python train.py --norm="layernorm" --qk_norm=false --tie_embeddings=false --init_std_o=0.0426 --init_std_up=0.0426 --init_std_down=0.0213 --grad_clip=0.5 --decay_shape="linear" --batch_tokens=65536 --train_tokens=448800000
MLP neurons of a small language model. Each row is named by its layer, matrix (up: input weights) and neuron, and shows model dimensions 32-159. Each number is 128 + 32 x the weight over its row's rms, rounded and kept within 0 to 255. Numbers have three digits each.
After each neuron's rows, "fires after" lists the tokens most often just before its 100 highest values on Wikipedia text that the model never trained on.

L6.up830:142122170110104099116147159147105196199211157150166133081140103180123129143145094145114083204136064112093123162182159124107132097155105173128052139179093174119166177163168162122108098059122091136142129158076159163145084085142070163181157162142114080126087163133128158170157089160082182069176139082135086126119123145098138093138090090158151129131173153136135124073119170114091143136137
fires after: " ", " As", " Se", "per", " In", " in"

L7.up380:088118107139096122120135144125109101127148142114108079101144142110095171153135200147160114136084136099116103076149090136156093173090173137097156173129103144176162137169185123146072175189134108102150129124124183198154143161106037089118159125109098081158105157106091075082186174130174108114161139142119072135121189119109124148116082124143117166080143122138124168142126084178130102136110
fires after: " mi", " (", "wi", " Mi", "mi"

L5.up182:157095164089142137156117114103170161081119118086119145121176205172100187095113114142125100180144159144084088110155066127116132092130149099125117097128119162097113047132098172078176164102161122085105120121169116108126054144083159125193159116121100179125066115121180067189081119138144124112089112120152109142188097127127110102176118168089176148153114183190122135088122125158126141164082
fires after: " co", " C", " D", " Ch", " the"

L2.up785:139147120159143133110189121139156119121103181061102144122122114127098089101096120104116095123102149146121109133127118184136181128104086108155126145167120117140152126108152109100121098159089162150148139136062071155078134136185121134162080088137125161078135167151139122085143146105068109214133155122113079137118122098146102162178135122139134190170154140135082166153160144148191131162188
fires after: "\n", "===", "|", "==", " \"", "″"

L5.up735:148094139144177160145088109041179058198116113163050146143146169124192143133170175125156107120088138122101102129141166155092148147144108158193105134113102142135106139116135155124113101153069143135148123106100156083094132138090165164173097165140188187175108167132157140112112138107131181090158142166144082127164097130122093145074126129075126130149114154146099094141177170115124164142075
fires after: "s", "p", ",", " Sp", "us"

L2.up806:082136057097093198137147129161121131183119079160131124068123095152111184136100092111145131162107087087116130146155134182125164150118101131080166135155069158165130130169196197169134121102118077108116029117110112148193116135077147126164137148164167099126092113149132156202121122175159111115122189108185071141106112125122144088107109083146122112109063137133133103132124210095109084104160
fires after: " St", "w", " W", " She", "H", " R"

L3.up671:153175140106168110116107127087180123102126125167149097166120103095154133116129126181138125161143188119096081120148148145067101154151139073176134096142131149115147143162148171085119085109087053205182119150128133117179134109068104141168073131129141167154132137125120153159112113169139126141161099153102109130096093087095145171118100104094122183084125159095137131152109173092122213151073
fires after: "s", "p", " su", "c"

L7.up578:170077101101118129123209135130115166144094112198117080127108120144147197159120097056144132160131102086135116080137166154127173113147100158074169142131180091153144177093098119129163142158108144152178131101140140130121119175143122147116184183134081140125079091049102146138165085117129205142129160172044097109132116173129116114119137095121043102056103144103121178123097058150150122140147
fires after: " the", " an", " to", "te"

L11.up137:142125122157162123168155142106060128161103174216141106094102054121090090061140190179134162125149051165133146137135156150082175127127124190113172166191140125159105142152161103094140124130053111109195163107111068169115073172182113164116139133124164079131163139110088114181174141103135152120140178097131071088176153096121182129093126157155092113099121117088159175124104160110134166141121
fires after: "\n", " |", "|"

L2.up910:136128117207182105104098173091095140086113145157102153124102157142112135096121141107156125142177079146118108184099182158147164179097140099127141134128134158078169154114123139098156101149161082110173120101131135119132040093102145164131070105127141125147108091094118148144129140182173106107114183165137042131114125119151131152084150176109126127131167093150167186044087109087077145142096
fires after: " |", ";"

L11.up498:165089087169089116154147145128127101125146086162133160147114124111073158121108147149145147157167109137134131111133078106122138149130151159118140126110209125140087170182110145089104115150127098098209109158154130148107127064122136096079125106114114090172119141127098074098178139036137131058107142123145129143147118128131118154065095139085118090191129173121195085148132218181146178087155
fires after: " |", "il", ";", "ul", " in", "ur"

L7.up480:152161152177091111117098174178148157111087142118155076143125139138114125126150122107138124150149122149155076103138120097099198189126139185181114142165080142130164167137144048119148146106180076156198172091110085077172113216096124110099110063181106137132120201121094117122121123109096136105141129138129119103178083151117179132120115122088143152166115178176133082151146103163121157157149
fires after: " in", " de", " De", " f", " A"

L2.up93:186143130108175151122093132163131178115134093135093117083089178096181101092121133073151126149112145179062125201132102167123190104130156162158142168101128150116120110133113141123096118102142162118113097129134188124197159116132129124142115140118110092147107080126152169075125124138190134181124180138155088129117135117130129160101103140176119141151179170190105093141069151082097091068083
fires after: " Mar", " S", " W", " K", " Ke"

L6.up847:157147082123090154128106090122088170171085151134113131125128118139169121112138186092130137099076167115079110166157120047170132129148102103124105090040183134144132116124188124055129146097149126133129147119150122187078151113162150200156221120108132129132155126131134176126126153135118124127130148156101124101136090119146158128095064134137230123141127163156111105093109135171127142225111
fires after: " |", " Cha", "|", " V", " Ch", "y"

L7.up224:123105223109153145138149066122102103153115126147077205143140098149158105110152113111142157116112167117106065130060130117151208163102106103122171150123121125105167199116113129134103159130102200126088128142112147140141090126129171122151173136096103167135089129124121131151086209083108148135116133145101158161175083078139173148171175142014122164113149146132178161109071190123198074115106
fires after: "s", "k", ".", "'", "th", "re"

L7.up370:114105111164108135099143138127194117161128199144181159156128144196206106120156137127097143147094120131109099145084100171081109119138130152103113093095125168093120099099098128113110095137139139200144147099153126195058153103083160179155119165114092152159106162074123204084081122157154116070119178124145126118106133103169124087140131116134123092128138161161121208169130100154065148121171
fires after: ".", "ne", "pe", "ve", " so", "s"

L6.up662:112161148102116163116146128149137150152137092132176118108083106154124150154135086042139097160194140117116156150124082159103113178143166159099162089103127115177131144130077126147188130138157149123181171142109074160063205097103132115147136151052129091129152144113168173130114107109114069119144062100105113135123083116118163128133137113156157125194160117110148113138125116057136126173132
fires after: " on", " at", " in", " during"

L8.up875:103181130108118144089183115102105155143160100138100140159158134078149182155100128119162115170091115119101093113124125182142102103138079148154139105175077164144125129152077135107124128179118182157118124146106159142060061182118108079132089213120146070156162149108089198105140115084136128199151194131141097107121114132143104092171145092100070114137146103135130166142105137173101117061097
fires after: " the", " re", "B", " an", " Go"

L7.up357:161152101111131067062163128163094084157146132121141075123057141092135190134143173123112165132116140082118170131101118112158149161136099110092170112057092129097126156136083072115200146192130066102180055145126102134097156097095135148159170124133110086090077136098154136151144098105109166130087126101110159147093139104129138109156118139142171103125194189112137122107072087138103187149092
fires after: " in", "c", "f", "s", " at", "'"

L8.up713:112082154138029134144130138184102162124107164136132128142099091128122163120137065131123141131134155081176142134144166147102156143161096103074178149138143158140066102121046146100175176123128122096107138139105133096075086166085111116171100095185098109166161118061162089083168109131154133102115115118160128079129169083122135095204139136146182189192124118095099100130107108022064098142133
fires after: " 0", "ed", "z", " 1", "B", "k"

L5.up417:142116116136098126118172112125188130123098151058107173140086083161149131177189116123107156127140100133142132156188149122171124163129101124122127094078119160148161147136154121138128110143074161069099076171086096142123128123118085129151133133102202146173121073157121060063096153143159163181130141156141176071076088064096112079098053165129130148145104153122131179096128107205124124139103
fires after: " re", "n", " Re", "d", " dis"

L6.up690:135061112164124163088080081100100131163138149101157184105032110089045135102119142143060122158125154144130114134112113185140109099140166082143141097161108132132138103126159180119104162129143123201189104150148139151147154131158105169108175076172116111120034131154123105033113207142109205110182106100109124128097164131177130122138099157144124073115133114141120134108101093188155111124119
fires after: " ", " Mi", "fe", " mi", " a"

L5.up257:131145160149164157146120112144122112150114078113110120127137149112114097146120140174143121154131110153140182082134178170107164105087173134137169152102105129133083134117147111116207130126118056072167121146092145163042167116165115153103211105157138092121117114129109122153158127129161149135061108145167131106087161148134100094104158181109137063128097190159067141091153129063186113094145
fires after: "ed", "M", "d", " M", "act", " Mo"

L7.up741:168130166123151159097108151103134173102155110139119124115120136166193117064078145129086147166145125114142170176168090158116117139060173150162120159151051143117114162118156155156135113083109123094132097140105104174175147094164127165134188117124087087116119090138116143116216091125119133093148110112150169146083128135106193168108148158120110122136119159182120140096128141148117084087106
fires after: "-", " W", " F", " f", " O", " S"

L8.up674:185192155187092129122191124122096119155106135093090077126140116113170087143145198100133145191108157163117163141129080111137140132155126082031175121082168132113122203129185067172149147091154123087147184179140131129153172127126142110137113114163059141131120182053114080109112127117110169162079131112129101128128159092134137114130080148110154123092076152114162137121107091161131165136164
fires after: " |", "\n", " ", " of", " V", " in"

L2.up161:083101160181124146160135142114172064132153117150101148097112100159133170139139059145120141116119151105160091104125118128191069101126173143092188205093106129138079134121101116137082165119078184072127129105136159078129212090107105087112123140111113105135128107110180100130119105112107174132160097131132100098195124127130144076110067156063117177173121139130111132086135127098217085088136
fires after: " ", " tr", "s", "k", "-"

L3.up527:152162155158078193086151150158168133164151193144157050126096140085097105092133161074066139140186102079122116097135121111104130164116101143168112110114127160113177107173143139066158073120163117149136089123115162091177109131146129132063086157088168111117088133133153146045110104064127174106117125178166160137095156165133191119099086110135121127076146143129124102138130162168100187176108
fires after: " in", " de", " pre", " per", "ro"

L3.up59:129152077141152121087135134148184199154129183146134110163130105088148116084117101186135119085103183158131154218143155081140140155162079121134091097146108131130124145174103116125135119150150136100146070134099108138130114117168190151146115170084121112157178074113121161098107132105123148131160090216148133139134142128077121125102125144132115162096124145179130207145103141111104167088134
fires after: "s", " over", "-", "ck", ".", "c"

L2.up717:127093185134115061080077119131103155140151124094146162116150065161078097136155129175133083112103091125130114169156137130121095150179134107074132163084125134135146140099084113132089142117137148096045095151128133094042144092153116088113085117130176173129138104178087118125062126119135120114131171142113097134076126156094136164117101101127109132101193169131157120138132169166148133193105
fires after: " ", "n", " re", " N", "S"

L2.up979:124131111104116090100063188107156150080134136124114116096115210049124112126122127135158153100090145118125101120136111074094167143163103092105118166145129180102121160130130136102175132122149104150127131085151101177146108159140163084070191106149095174124058127176113124120144102137106152104137132125172089118122114175125071099102126172125158125125104145125119136080181163117171161126122
fires after: " the", "qua", " no", " Wa"

L5.up302:139155180136168130115100145168118165135090134145096117125115127161142162128141094142156125146120183095170092109135157101120115150096132108079134146152199063195120129125053202112131082091075136159172190125114155082151110140149157084143114075105125137125129157099132099081132118104155129122121175111144120161106168176126071187115113124137143137164035097115106095119117147151074123135111
fires after: " Ra", "ra", "k", "z", "s", "m"

L7.up635:068126137064160123120111098159122094173140164137115083100135083100093141143126178121105099045065152141113104035160154153110170106142119097133149187173102122229127161181152104196102112185107100083114168144098155121075146124125137168155100139108134125133144126125137163086143164107096111192115101146122158114119104167121137150077133130061138167158080199122170116136129142117094174164190
fires after: "\n", " Ab", "|", "-", " "

L2.up944:137114129143093140131150099130134108176102140114055145147163165055153128164096094120108126143122141089131109067092145198096081108135148116135158127113127129147132101158046129149117084100068117140175172147130131125040130115151255119106135132149159153133104103142133165105119112115133104101159169203173099110153125085122107060111136104118118100202128133101114165127074148140115164141129
fires after: " I", " pro", "l", "t", " con", "I"

L5.up965:134194096133097224149164125119113133136141115184113142128123175092083134107136198125096134111125167148101162205142128110152144163028150119129144165147129134101123135112140165132146139112096085138087119131144104103122138109143116143127103139107103096117115174159178157123105140144157170121145130136074080121082101145162110104129089126238096173081081120167110075158093160124097144108124
fires after: " O", " W", "w", "e", " be"

L6.up890:148141143048135148109082153035103151140163149124072061110120130108071125135159102142149105137084146137104156125197140149099152075132167043116088129097092146112140137190150120116139194049170133089152099144185172163140114079186117204140174102119062168201101132154199150131089126147130082044084129107148112125132153078100112157127123153074148103146105162137141119127125152194144109139127
fires after: "|", " |", " was"

L3.up894:165176131140098098113104104129091164167115170072091144107149116103100151090106164115140086087115144180103153096140110158120134126113124149129140120112087092134170149118148111093096104158103146189129086179171153209123193137130145139090121114134127112164094116118094104146118087097080156090131083168115128084099091154135096098096034054111116079167134113084104140195152124122136121159114
fires after: "==", "s", "===", " (", "S", " se"

L2.up389:137078087164132150137108132211093143131038122155114168066115138151160147083132113125124140094101140133073100077176134090124184178118173084131151130119124140151102129166151137082136116085141080138149120126147168157165084142106153152157097107126152161148142088131119177134121117103153108125102085153144177158111087048170134162103103058112104115117078120117161168107166099091153098191140
fires after: "s", " in", "y", " At", "all", " |"

L5.up395:113086055166129152110137092156145106149113129146166111130112069157130106129172133155154141161092157110116097160153109106141087131125202103134040159127144197097125122057091126148165101126143180137123092132039123173142155196149149124113124143093103102199145083109125098089154197142163097125159110167155115123110128167115092075085129120142128121131168151126098140139130088090085132098124
fires after: ".", "ar", " per", " ex", "s"